Part of a small language model's weights: vocabulary 3913.
MLP neurons of a small language model. Each row is named by its layer, matrix (up: input weights) and neuron, and shows model dimensions 16-111. Each number is 128 + 32 x the weight over its row's rms, rounded and kept within 0 to 255. Numbers have three digits each.
After each neuron's rows, "fires on" lists the tokens most often at its 100 highest values on Wikipedia text that the model never trained on.

L12.up731:112144103128093165155124219068136155162087113126114126136142138155132117161154158126134126121095133137168130133111139164032094165120145112130112145116102134122118141142157111175127142174135121121126127142094174110146148089139076058184103192145158121086157144095121114102122079138148152020
fires on: "-", " (", " the", " an"

L10.up439:146134117096049138205163127109106123111168122101073180089146122108088079103055142164161142059131112161097134108167131207085206118215144101112115092114102161111146105164119146117156084060113177135102161174123166026119143082122087181149186147157128099152157134183154094087093189112124112126
fires on: " s", " al", "ct", " ass", " who"

L7.up74:151116115098144083161171172151117154118098154146067128101158146095129098111114182128134152179169100149179104152133168135112134147096118148179172121191125094114113085113111162050136157125178131107141127136095161121098121149148127127162142098086162127120130132081100135111085164153106085105
fires on: "0", "5", "all", "my", " My", " "

L9.up537:146166074142060113127132109189079114136115124068097126112138121150117101182112112128175136089137120169118119112113083159097116096087142086091122097150122166052122127147121104126170146132161136114149146165126163066145152172183119138171125110111169086120050129123160160084151154109097114107
fires on: " s", " B", " K"

L3.up134:084151120163153132196065167136122079141138127153144091128115130152158127157081115149139160122087144144099147168117113146093152178047110125161109125118115138136118179135193122079099134114155087106197068168170102141068106035112120109128142108137119149171150088103149122179167132134127150124
fires on: "or", "l", "ij", "th"

L11.up141:141088089070144061163143083124137098179143106202106201086153142163091098151091119135174168187136111126150185172138146173099107125147116150163117134122194194112152111131160152110153078136117114099099117106142164130120116073066165118123089105142132094155110098126098122126114112139143107137
fires on: " H", "-", "s", " her"

L3.up712:101120182117111117104152169060138145128121132143134151116143091140163096154147148097115158074117140090104105126126080199129067155110169038077134142169173126085121167060122100167137150087121145126134181087111094118118175177108107190125157194122130151167157138172168142143147168098132148103
fires on: " /", "re", "ial"

L10.up844:123128144198113114128116150091162141136130162138150130114116108119125135133130134106132075099133143135104133160172109156119144119141141048082143145109117090132136150105140203183076106124132137163133123079127160132085110104198190153131145150140102133133142119125114144184094161088137149065
fires on: " on", " On", "On", "on", " re", "ial"

L3.up941:143097158152109123192063129143091176133130166207126095103096107131061150042210123170124129133121134137161101139088110144131098135100123107163109159070133100155119137094150048155125146151162095103118165106166201085133111144143088109109069124095119129114124103121131156180100064143178127135
fires on: "en", " Her", " its", "or", "ed", "ine"

L8.up314:076068126113154137144028120125138124142152161125166100063177139101145117152094126137084088119149101165157175115096162107163155191112133126096106121142164127120167127191071149138157152141191072173100031118224124128114116053096111157177154102168149115130153223139109132117091123126151086104
fires on: ","

L9.up530:055148070136129120159140170158101220091104126169106142096155113138137083125144160126041177118166123113142195116085151148104136154180095149142150151159102129124140123149165116115152092117078145081090111065128142109068118144133130094107094151142127152084108121060122154136113130139094088100
fires on: "0", "5", "im", "en", "eg", " wrote"

L5.up752:167156097169103151184146194135091136142166181140108183081190073163114115142209113088113176072157127149157114120116132155093086113118095120192148109160164097122132085147121109109099147140140143142178108102126114098152127182155152152120073130197147201132112112176171092128121110100097226102
fires on: "p", "d", "n", "c", "all", " occ"

L11.up676:131147129114109133162127142072174121098089124133221097110130102138166095103159138083157107133144096153185099095126131188097122150153182091133103168114149076146126214100122117121115132176127142158147110147127121095158128133127154076114111133107123125120135159115114138185119110159122129090
fires on: " The", " the", "-", " Y", " T", "The"

L5.up210:117132105083156120142210153132122092105118114165104120129184175160184118176085162115118163150102117053103122108132154133161149107116127125172148162136168146107097096051133124079133047100114108151105082124117087183116149124141122155180135133141112107081095112150146170146128125170126167172
fires on: " r", "pl", "1", "0", " hold", "ag"

L5.up503:093125147143090039133094125154150176110101149136122154130148175118150106096158108129129146154184146121156179085124055109093123067150130141154130080057180133114150128176082096096124103138121128131105092154172227074095158127138112096086103095159156207062147153149124137112172098122130120155
fires on: "m", "er", "ie", "y", "ach"

L10.up955:146107119142166101124180104125176151107135112127095146089123123086132056093138159083156118099114123141132134121084057155103074170116131136114129139129069203165112128146126120161166186156160106158119161179160151151115119164119065081173178076100125120101097108106095100082137164112087147158
fires on: " O", "a", " not", " y", " and", " J"

L12.up795:171120180160119124109161090127131103176149127116091098107145108136130148155121132144158128111087118134169108104141166133134100047109090118122103198162160121109084194138097108064100082121127151105112137194113131066145147138069168111101080078099162156111199088032176106104133156095105124101
fires on: " S", " sc", " H", " Sc", " c", " "

L10.up375:118155152124138168064131165159095115067157131144156141186092159106124132075062142173109116159132089169138136139099165166095152120133158099091126181101124112129110093163180180121133121112155145146096133195105072139126120122118136115113145124189136096133138112152126135080162100100143078143
fires on: ",", " and", " ", " or", "ote"

L3.up876:103167138110114092073092166127135157087128090114128127058126136160124106139203079102090127160154127128143100167180178079098099099127153090129169109155143113131111121149083139160182170146148177130134086102157114159126125166170177119156107140113143125119095100127071141167115142107139187071
fires on: "ex", "ity", "x", " Ex", "y", "op"

L7.up634:152087121130065115132156142149154138161099108081159102121152080095100148184169117136131116143132152157194128082121088100145128079113088077148141133122130143201091109131104091160119082141137122110162108147114104108118140167164151087098144096086060109131151129111128103124140099103132153122
fires on: " a", " as", " an", ",", " German", "ian"

L9.up739:107095178137108161131090130104156125141186110133027153115127114140128153161104111206071199059124098110178152098109056161080165171137150126087134116158120115118165142141120138156143212117130161106128082131066134179116113149172113124114102140076140144086160183120141119172106152183134109119
fires on: " and", " a", ".", " on", "ul"

L3.up901:130140116121142102103139120120133086089131112114170116100180103147114136167128177152131095198177088169156157110147124079128105110151161178129193134137126083115068160171166108087095128117139168108130083129145155125108135174184070086173115164130090101151108124121134173187171201128060119132
fires on: "ar", "h", "l", "um", "t"

L11.up744:130179107143155152144127128125111111144166090165098154059158087138184106204128159087146141149164105169105104112134153053140152102118110115129143154086087167102077161098097118114091152121108086156158141108105138130112059149136145077118177109123138152158101122098133178088137094125160063148
fires on: "1", " de", " Le", " U", " High", " du"

L11.up484:076155119183112132109046144118130165191092052218167130091125138129140181125125140085131144138125155163141109136197095132124100157155090185160093145128113142127083168137164151141083147142161162146167109129088145098120141122140125092191136166086138120140119107108147126099208139120158160107
fires on: " D", " d", "ial", " F", " his", " R"

L11.up500:087040150136149139147086113171076098105171119141109115142085112149134121097150136111114122096129124100144172141078147106138080138091092078153204074134172174139129139179106123078118161135060126145075112053135128130117112083144117150122167123141129118110116101167085101114150123141084132172
fires on: " was", " in", " l", " and", " is"

L10.up70:122107096049092121153082174081100181146115119168126078157076140138082126127153169122095130121144071135181092159128127139160167163073175185099120160162122107118130142148136169064112092145152114136076132143116176111114121158179114070118130144145154129101129105101160131132107155072134133137
fires on: " to", " in", "F", " f"

L8.up724:117176081154162112111144123126171176158166113154093147103128143144083065119168129113153169174160131149092133074155143133124072157069136139092146101100113085087098148098086168161105029111160116154123158065135128123136121177140109127143198198070127117085164155181160162132124166149147175091
fires on: "'", " Be", "ed", "e", "0"

L11.up897:112104126077107091122179151139128090106133129075105170089102129153164145137094108138086153122114136142105197129132094133094120236117139104136132095118136152173109070119077114147192113113127109099094040087153176071126124137115164092117123126113109145113141116176164134069105152094184182154
fires on: " by", " |", " to", " and", " of"

L3.up300:134072134090127110115130136139129150151191162173096126134101127103156166122135163075150115090108155067116101122130137147102130110085133204140147147155118162141179123067082135154136174095145122141115137164096161202097194159165087083073135149159109094076198151160135081117130051144125082144
fires on: "ation", "ua", "ology", "ri", "land"

L3.up281:130094074108146147155152147112122136123134110153106131102089194117152152102118115159106097136129073089144149145100111084115139103150177130121101144178122145079152160132106170074126079130134068179100082120070144130159134182068138102142126199154078093084167213142124205161105128142145174107
fires on: " r", "og", " ag", "ag", "op"

L8.up84:153136149131118132173152103190155098130167118131120130162126128154170138198134116104031141165105106104173137131079080119102164141121135113112162070090129118120076137109102089125145149130146132092125162112143115153195134099131097122201166132071157092070150127069108103143146180146124109077
fires on: ".", ",", " Votes"

L12.up148:143177161152131132208118191141102166100101131106154138052160145116108103125132084161093118158121099129153124027055115132157112140091113110092167185167118111160155113089112097088150076137079119086131133123090124168189139129186170106118148134151175147088100156195137112154174128109114151125
fires on: "M", "m", "em", "rom"

L8.up365:091121130147113178147128082184156171139094146124138039173107154153088138158125156157111164170104126096155089132198141107065163167140134111116095112112100035125098126142172161126095124083155196155121127148184138048132115136116089105110154117086161143136100130091157142101066160098100104110
fires on: "1", " late", "0"

L3.up718:125141113105108108178128111108023150131157126089141192115175146150109158152093136135124072108125111073128112079114104113091114173085099155158127094114124144132128054107210139159138130139127122104103105169185129163122121102145166121137166163127167092121093087079116112120151137085161167163
fires on: "an", "r", "ay", "ar", "at", "on"

L11.up161:138132144155130089147147120149098070153146086145141140074130090131121123164125071138096176166178126053079141110127165150159187105104183070144136096141124157188136142089074122112122115110183079145158156178135147069140135176164120090126149150121102096094181122117164147103088150085126117173
fires on: " S", " H", " R", "H", "h"

L9.up734:151140132100101124166107155108095127112106081101176034117162094114184152193088165157102098121136111161156123121139139137132098154082109139192102143147154130168115149153181117149080136193152119062143066103161141146109107128108177163080134112139111107152137101116128154131107099126153144127
fires on: " a", " Gr", " an", " J"

L10.up593:106185136106154054140107088125147154100106140108114125168084113082111062105120157082117153155218100105139108106090102219120077163145145104165168106130175111067152079097124179147156087162108099121126098214145085108176129092113100137088177095167181115156197103145140111053179114148111102184
fires on: " and", ",", " by", " to"

L3.up527:173091174146127156123148067109145099116141170089124030097116134153111151133127127159129142188101132112117103162150143033155163136117091121210130156228198077129116141163134104135098144118157133169092136094153129116141127144157139114101163079128140120093098094097175067106127108159156154161
fires on: "uc", "ur", "u", " These", "â", " these"

L8.up938:160092049171129100149063154099067079068172101139115096102148158091173141097134135132134077117165213122088120125112096120109142086113163089131173078131117125151136078158143089126079165207136118130080167159116150066181082141124125061094116140192115097158137105192068139080099081136117113139
fires on: " the", " in", " ", " of", " ("

L7.up548:102183100113112124092156111090118051091156109135157123145129106095165093180123169110088071140134123153092119175038124149138204105139081142116114144171114168127088075153103110115115144114078126121108115146111097085107137174141136209127125106149111182137137100135116120198133125122115150048
fires on: "an", " No", "in", "he", " number"

L3.up140:098156143116131087089091144141115128152103140122166167158131092108141134141127175128140104154157095100105174096178140175159120102056158098113177099191123080024162117139152106140123092144121118102040111100095026127093151164118083140130196201147122133109105121128127132069135163110145123108
fires on: "re", "n", "ad", "ans", "r"

L10.up604:135128108136137126165121129122155089111125117121099124083168174151143101096086136104114089163106186121143108204136143131128168198183148078088067110129107179062132173130108162144163099127083139090173129113129112136077131114080067103161128173210134151159082164117157144134159088174064104100
fires on: "1", " In", "2", " Is", " At", " of"

L3.up245:169141136092174068087123158129181132122115158093121127099183153098134140173147158142119113152125130096155166152127151099069157148084129101112198164140138166148167143184116145050034151121145148084129107106133126143104118112153165114117094149173115092159101157086094167117118174101102136107
fires on: "act", "oy", "l", "h", "ol", " act"

L8.up654:121156145152098104155117144125182154114113119113129112122158089174094177112169140150068135137074133122127126158082169164120124157159160146117085130135129081096121124133130117126095086105160059134138139119146161146118112093114173026124070150142108123076116144098096123179136119140165074111
fires on: "\n", "ed", "h", "ir", " ac", "eep"

L9.up952:177151154180160134147162152142094150117119110148116051122094119124053132175066116123181087112094137141147070096122131112080133113128106089093128191106135127116065145156133098148141104105165158163118138176113187107143115145138083100028049088154147133118160140109186117079101122136168128090
fires on: " of", " the", "f", "ir", " h", "0"

L5.up48:138122114078096095191134146043139130153198115137148094192190152145115160123144221148109087094157108129131088071126156107108078141156151178147110084128164120153124079091134161134165155101140084148043087108125151091164108139154139136163156094124102136127109128159131175099120100070154145139
fires on: "ov", "n", "r", "ter", "v", "ar"

L5.up20:148095185165078142165140149074097108203140119145161158114169177105139071074106172119136162116100140139130145119172120114167121120112139156093086153103151125136152136150113125122156055134149121153094129077099186155104139137132082127115151084106060122154145146176099137037152143173082104110
fires on: "se", "ir", " appro", "re", "e", "le"

L11.up305:114103187102119135124094149122109140143127085107113137185215178131111125100098202108128142074113100103148175102121118099173127109108121108086115082113159135176124135167137097110135141108085153122110187111136175135094122144131103118075176148152125129133130101210078153164138097142115116065
fires on: " in", " ch", " at"

L7.up555:153134175181084072106168162102104151095100144162090127143186147104136080132160145118202163075131117100118086182137081137132143163134084135100149109122118182161144091107129111157183164181171130116150159173146103155162126042131110152113112149131112171120105164103138142189167140118097206108
fires on: " J", "ick", "j"

L12.up285:139162103164192135087165104128102139098139135170189157121171136104118116165164101172118122176110093181067147060107106104122114181101114124158146124147141154115105074133121173110121142106083183089149175127123100119116147150175122090125148052186177116165123127158118086104099149107135153071
fires on: " a", " A", " re"

L11.up629:168130095076128137116145123116148088038190075149130091100113155090146126147132131084116074142153178189108130166161115128149100112122116095113124140170115145119060146136106096118084115129140094078110138131183147092171096124155189162106109064147171127172148166121154114123118129140172103093
fires on: "0", ".", "um", " ext", "2"

L5.up132:132151168127136111131133156164144130062157096210134159130121167133118105160124097157139109130117137145107107160126221096146151155131124111123129183170149057158079150158150103112144143106127126112178109178154101164166103109126167136133171183152108123097144090086095114189093192122096185155
fires on: "h", " ex", " Ex", "ph", "ex"

L12.up348:123145101135109115090157136153099134144134085153115121097216136206144152125070120160082180132142124116110123144154095107109029154148159085130121106161116100065120133099210127111075079117110101106154094126133108158138075102083119174090141172113155094119165141116179189127146097137060084114
fires on: " P", " S", " M", " F"

L3.up626:126125084112121108073089169208083084104153152127094163106160126198117163127144181137163075136118071091131103080154126104125138140056122119139160130169085096101135088150129168145077132131130134125132087156193118086063087149111079127165097125150142125158160169094123135123129215125136159075
fires on: "y", "k", "t", "its", "it", "ap"

L9.up798:129067178141086119186100130129132063110158230109116150104189152159113127083156146058104119090114129158115199113096066088148126124091183105115156171152173143148104137115153146084134129155158174118109191087108124138120111153152105120110117106122147169131138189128111136091119120125151149075
fires on: "2", "0", "ig", "3", "1"

L3.up625:144127128118111117134093135130113132084180123175154089171163142141090149090144162141135124154131125174155102132134161132114145057160148141101091119103193125089143170111126175124119099083078151134129144123079124162179081125104136129067058105145106119157108071025120111145088137149117128220
fires on: "orn", " cap", "ound", "f", " pos", "ic"

L3.up436:109103164159141079101165166117150134111160215150122119085129124089197090127154190143087146174184112084094073166143049144130099101133098168070105150108127152133119100121134121144123143186129140154126091053103107118165085194204156125129113126097067158134098122139203100134137133111168090126
fires on: "ill", " By", "y", "ri", "o", "al"

L12.up302:184112122163123147137150134110098130156100058156136089106143102143146103205113133133075134143092123101093085026083130176124113108173171126191195113112135128108094154138132140117151147091096160118143167163181118147222177145103086120136138030156120173154211119149073075190038148142176112090
fires on: " D", " S", " J", " A", " Sh"

L12.up139:090182091075131092157106130183088131121140096146213185155084173180155086137109141138177171098183151113089119082159092047114092152166140131108147129145206141067126188137145076157125084115141144167110074121158127163135099127140089148083090190068164139120091115085119151112113138140140135094
fires on: " P", "m", " def", " comm", " such", " M"

L8.up786:175132133146094137130105189081124155128183170127084138074126193095135103112071138136131118122128092104150184200146177166096169130131088124181061129136086127101187165132162126128077130145131141118124112056109140132105105125112152123131080105133099179131159135075110114199144132131152117145
fires on: " t", " T", " played", " Har", "l", " debut"

L12.up863:108088121131093134112120125173141138144168135157144084139058100131161144167105174127073075137094077159140121147157147132124135190093121130132125089063159091132117180124127133141140141194098066116086085105138109145097137151171100095105108171137128136130100103149084112125136109118110127144
fires on: "1", "2", ")"

L3.up89:218105129123136169172036142137158134187193123150118173172089078125110176123103114156138127117130101143133142142084142099114099090087139132115120130085084127129083127106172127094099086182199088179199073054141117119093074149112130148156075097102106156187096127113172160135149105161152168180
fires on: "al", "ing", "z", "l", "or"

L8.up462:119147131120122200102144113182169115127073134185140128096128140067100120192139161125122143139155127117149170108072081110116108138137094095137135182134101129135067148108116130150149133199023132086135158150120148178182168121142106148133138130080121193140133163094160077129185125092047127143
fires on: "M", " Website", "m", " |", "all"

L7.up368:173134142140158090169181146106163102156130108117111077183156094099105163068233125177102133136114191154102119147119184147129071131126094130101153126137122120111121145102133097152122092119159076186130140194125083135154060115128079092158093116128127163139114075105049091174138104135106120095
fires on: "\n"

L3.up108:111141133149152166131162104136155150114115218108143192093185138132142174097153140115126099105142156119051128139100111070128168126142132144117166171079141132146150154101141153086109108209126147144165108115093171148110069077173184084157162099130118139160104125145147126108142064061145145129
fires on: "1", "2"

L3.up594:125090147146120179129142101104099105151173106248139121142183099146137115142054135106097126133143106127167143152110128065143149169089125079116130123105145098120127134160132111136115155124113143123138144143116143196046165084084207091167088093067123092152174083133133103155159143141132129117
fires on: " o", "ing", "ap", "g", "s", "ul"

L7.up427:132159129136134125102130192135098151154103137130176097152135151133075196107163122163034123144084131140144141159091187112159121157177062158084139111186083148101186145125130053103109138108116160083106102117132168148095125187085121131109087126146119135101130104150177142103131165124097166135
fires on: " for", "ed", "8", "7", "9"

L9.up878:129133190143084106167064198110119093103133125136077101154095093089086137126139101122118155171155173097100167067137100137130127131152108078183145151164094145139148120130145157120131171143130099102095222110122153127122157135160144140104156099105134155091072073116076193170130108151093121117
fires on: " b", " All", "th", "leg", "ut"

L5.up455:146142133162082057164148124165182136171162171130154118158057101134131114095202087100121188134125132085141100185120139162101060136159158114104093095099102100098126127168075098170115133147133135136103056144129144132163100184137138115095144182079125182071150129072186121143101147094157150107
fires on: " by", " By", "ly", "y"

L3.up654:172099143155164081204108130140192105118151149059066149099164195117174133166115100105176140121127136145113107134134093112100193090102062146078118142066189126127101148066131103136161126142159142202123139107134132109175131196108089104124125138137114121146198167106107156134120084166131095121
fires on: "re", " School", "reek", " District", "ch", "s"

L11.up643:056110111170121075101172094133124135169230150125115134102152125074152143120121118122176151159165090125101168113113099092121115151117135082139117148128111109055090182069087127083100147182186145158135132175132134133179139120142130123167067050084075130143130143160112160157129109149146102130
fires on: " j", "2", "1", " J", " P"

L10.up107:140133135123117104183136097181133115153154182136122122114139152144098131163111149138114111143147126084124138098166136120112152164105154084110187164136097179114173123091133105067127098144200102171108129192092147118140178122132109069188098116136127135099172096153173127136180133140081144144
fires on: " H", "h", "1", "2", " r"

L11.up277:125174159155064119132095120105133053154142113128197090091137173181132147142127153181126098147106131109171163136120125100108100110137112131163162111176064091123094109121113104119152111052098147130111150166068148073176124111099145170127122087093133168113185159171144165168106133084125129134
fires on: " S", " the", " s", "1", " ", "th"

L3.up180:140091133086170198140076098147101128187114086095119155159128137111134135137185171131072197109117138103136102114147122102152104164162151093117088117146140080119057120162085163166117125134160157149081076150129127125151115139113139083122151140125106094122105139161092129101122191123115096068
fires on: "an", "k", "u", "ech", "en"

L9.up836:154135109114150174183114123118083163147177174070112137158141118098125133127116097137171127121111102120112132145074137148108162138133052137141091177150130117106079058137113112140156091159148143144100139183141094173083131141134106085063198116160118156156097128092079153169232163142111142081
fires on: "it", "ar", "r", "or", "t", "ur"

L3.up295:096127152158156143144110153089059130129074095073178120100116084128162127150110174149104190110086139144100111161132135102087106165121127149112052154149091137117112137148102072140097104194114165138116156049151105135143153110131091104120188149100135189160032119118137117148129141124063177156
fires on: " All", " all", "ut", "out", "all", "s"

L9.up277:147136104077128128143192140109116132122088158124173173101094150091142078128089144184165127135098107089125106118118155168150086104170093174122112173095177208147115120100146103099105107160142109195148150159145135123066142111074141100124122161150125102177171120181185125144079146138101133109
fires on: "-", " s", " H", " st", " K"

L5.up119:144116093124160104124070154108104126087167092165123088117125080168170134147166136119152079126105162143143116150092130135102131131157145069110156159175110068096129149111106122184192146107130125152152119129126150119173109162099123088101163072129165118131140103127134125143074187145162163094
fires on: "k", "d", "ty", "in", "c"

L5.up889:116114084133155135123135082125117145107091128144082122085108107073124135117168131176149097150114169147143108130072089156113093118165203081124109157164204093116214143148082103102151135132107121098133102096088144145117092118123075100162081109120126117152142090137175095112088130134182145093
fires on: "k", "ced", "c", "ing", "v", "ack"

L7.up73:075123151130107155149145088115162156137131103091129098171185096127150089138139100173177214089120144091138120097138135155076127095153092095115145124170109165092114141108135187142122144074117213163089107131171109090148164141141149092130117132084087112098135131064087107151083092135135129095
fires on: "9", "u", "in", "0", " career", "ing"

L8.up98:134132148158138080143113124112169083109171123147160053087129097062067146090173130107091102124098157184131165105122150171104038096144179181145120131147120118097148181182156090138132077169126100134195111160164171109091107114136161109116080112129078149153114127090075115134140061120130131118
fires on: "\n"

L7.up384:100088168148166112093118094156139161030154122116146110120114102144140129171111158110102099139128117159114135137177156121190133118081187123130112160138105061143138138149148121145088085163156103100137128136177122163104159127214164139099147109150095118169166125093080152146108151095138137094
fires on: "1", "0", "2", "9", "b", "6"

L9.up123:133102127138153138132116173163137079129149188165078148122120089122114148153111099153123163203086080142145142125113142162074159206111144098107178098134079114134147127150079148188158123161153113121109081083183104105113165073193118099148117148142133187099145177104096128140154150123123134101
fires on: ".", ",", "°"

L9.up524:139072139120132101137091134096145151088160136175118140070190174116132092118109115189163114146151148090142128170118141155103119090141118123146125104095124190024126099097115125091139132088094185143148081111126155085080101144148187158122119176130142086165165149134113084125161152126187102195
fires on: " t", " inter", " T", " int", "T"

L3.up896:116068184030130163139102126175168113109133112105145149146164093141076161086113112131108116148092139097115131131121141163156095125088142138182133123114122112142187105137101050088112177156177080143111177114116127088129115157107117114094144107116134119192135154079136134156128076115146143149
fires on: "ist", "or", " sup", "ed", " opp", "ost"

L9.up931:180091141139201092151118151137106106145169050132121154091172133093083127113079185070145086115100161131101150113118120114119142041172126129142152153172168094174128068105142137141135159145099068095134143134130209127083098100162146069068213144142197128174119156121105143126118076149081115102
fires on: " the", "-", "per", " north", " of", " River"

L3.up854:093135116128189074141056179117116180048161137143153108149133117104073106124121097121107160138171119116127099129141126128190125112127104183064137114173090170069153145125119171114143091129127127162168139138098120148152130115148148194138148157057103148187136109155142127130114184125094151128
fires on: " ent", "or", "up", "ut", "itor"

L9.up36:119195108090161105075108149127086056123074160125129076096134130114122148095171090100112084146116136133131128112116163132134138160107166128149097106126209118100126106130097107116126117221130111117158084089109189196133119163134090086181105190211118121143155100133125128078135069160140106097
fires on: " of", "2", " by", "n"

L10.up460:122114136147101094104151086131135091161149112132098177123101161076115094119117137129167172174177129124098125128145161116140140126161139106184137134182139187203111156148106083169187097091160119112194083111186108129099112144069109062120116116156064043155125152170075134123116113152112100161
fires on: "h", "H", "ath", "S", "ih", " H"

L11.up691:104139156067081158119140096145104131164191125120110113131128110111145152106094129111122113149106143139134161145109102132123161097130159153070135113073108091110108103092136113174148178121129151175142165162147074114173181147102140126121082131174134107102160123165107127117156071138155090113
fires on: " and", "ly", "aly", "ically", " or"

L3.up253:168092103142108134132142118133114170148152071119144166081100090139131141109154145163081139141112121154101116087137128097120135172146168091085076158127085200169051117119151179159114082063171126100121126161127162153140099127127115146134163139096113120157127135112099152115089141133129142134
fires on: "an", "ly", "iz", "air", "en"

L7.up103:122108155115138163159080112172128105137146143121130186077153088111163054175143138130077150154112164144075027168084123103082207082140099067136131059156167180158185196083157150113131094158149103109162120100132135177168114146145126128116232122127130123132174148162077087069074148114172128158
fires on: ".", "b", "clud", "ve"

L5.up744:150151143137086205176155158085104114147122145120068114141111086123083111118199161197099134097207124083094119083105102063115135081132117136127130152155185150126099137116096109079095114157112110119198168138139090077152140168152133158104106135180154123053142156081137080102204084074128089136
fires on: " cons", "p", "n", "all", "c"

L8.up235:100080129096131139103105099153127100124094089133120126147120148106116120089174088163114156084109114094136181122084123158107123105126190176074152093108157158099143142186100176184106096114168178099089063162117037141123165147123094112110132100178117105171099109137158155130125100084124133131
fires on: " and", " &", ",", " or", " et"

L3.up155:095189150111149093155126102152152123146188152141094144084113204086103101131149118141140138160088175135132099137118128094109190194094090161061100092146091127109181163147119096097165128122104126139135082134135137165143184170101086118132164180122102132134140083142067096134083148164112117081
fires on: "u", ".", "or", "l", "r", "b"

L5.up540:161074145152079167152105134143119102156113176093154147131147118138162084097098109136167145135193125159110130112142110187159119155186138130085162201125168177192123161087117090205157090061111100100063134132045105168110120196143141109105146103124090099139087176209112156147164132101155082115
fires on: "st", "le", "re", "ne", "ri", "em"

L12.up216:133182108203142104191104095073095145097185130114080151151129060089123115112094126106101173125194124104123075149114127103106147138126133120147087036114134171112186079138150160135098125180170140102127121151197128081171209153101110129131121181150162106102111152142066112137103168167149131140
fires on: " ", " H", ".", " (", " de", "on"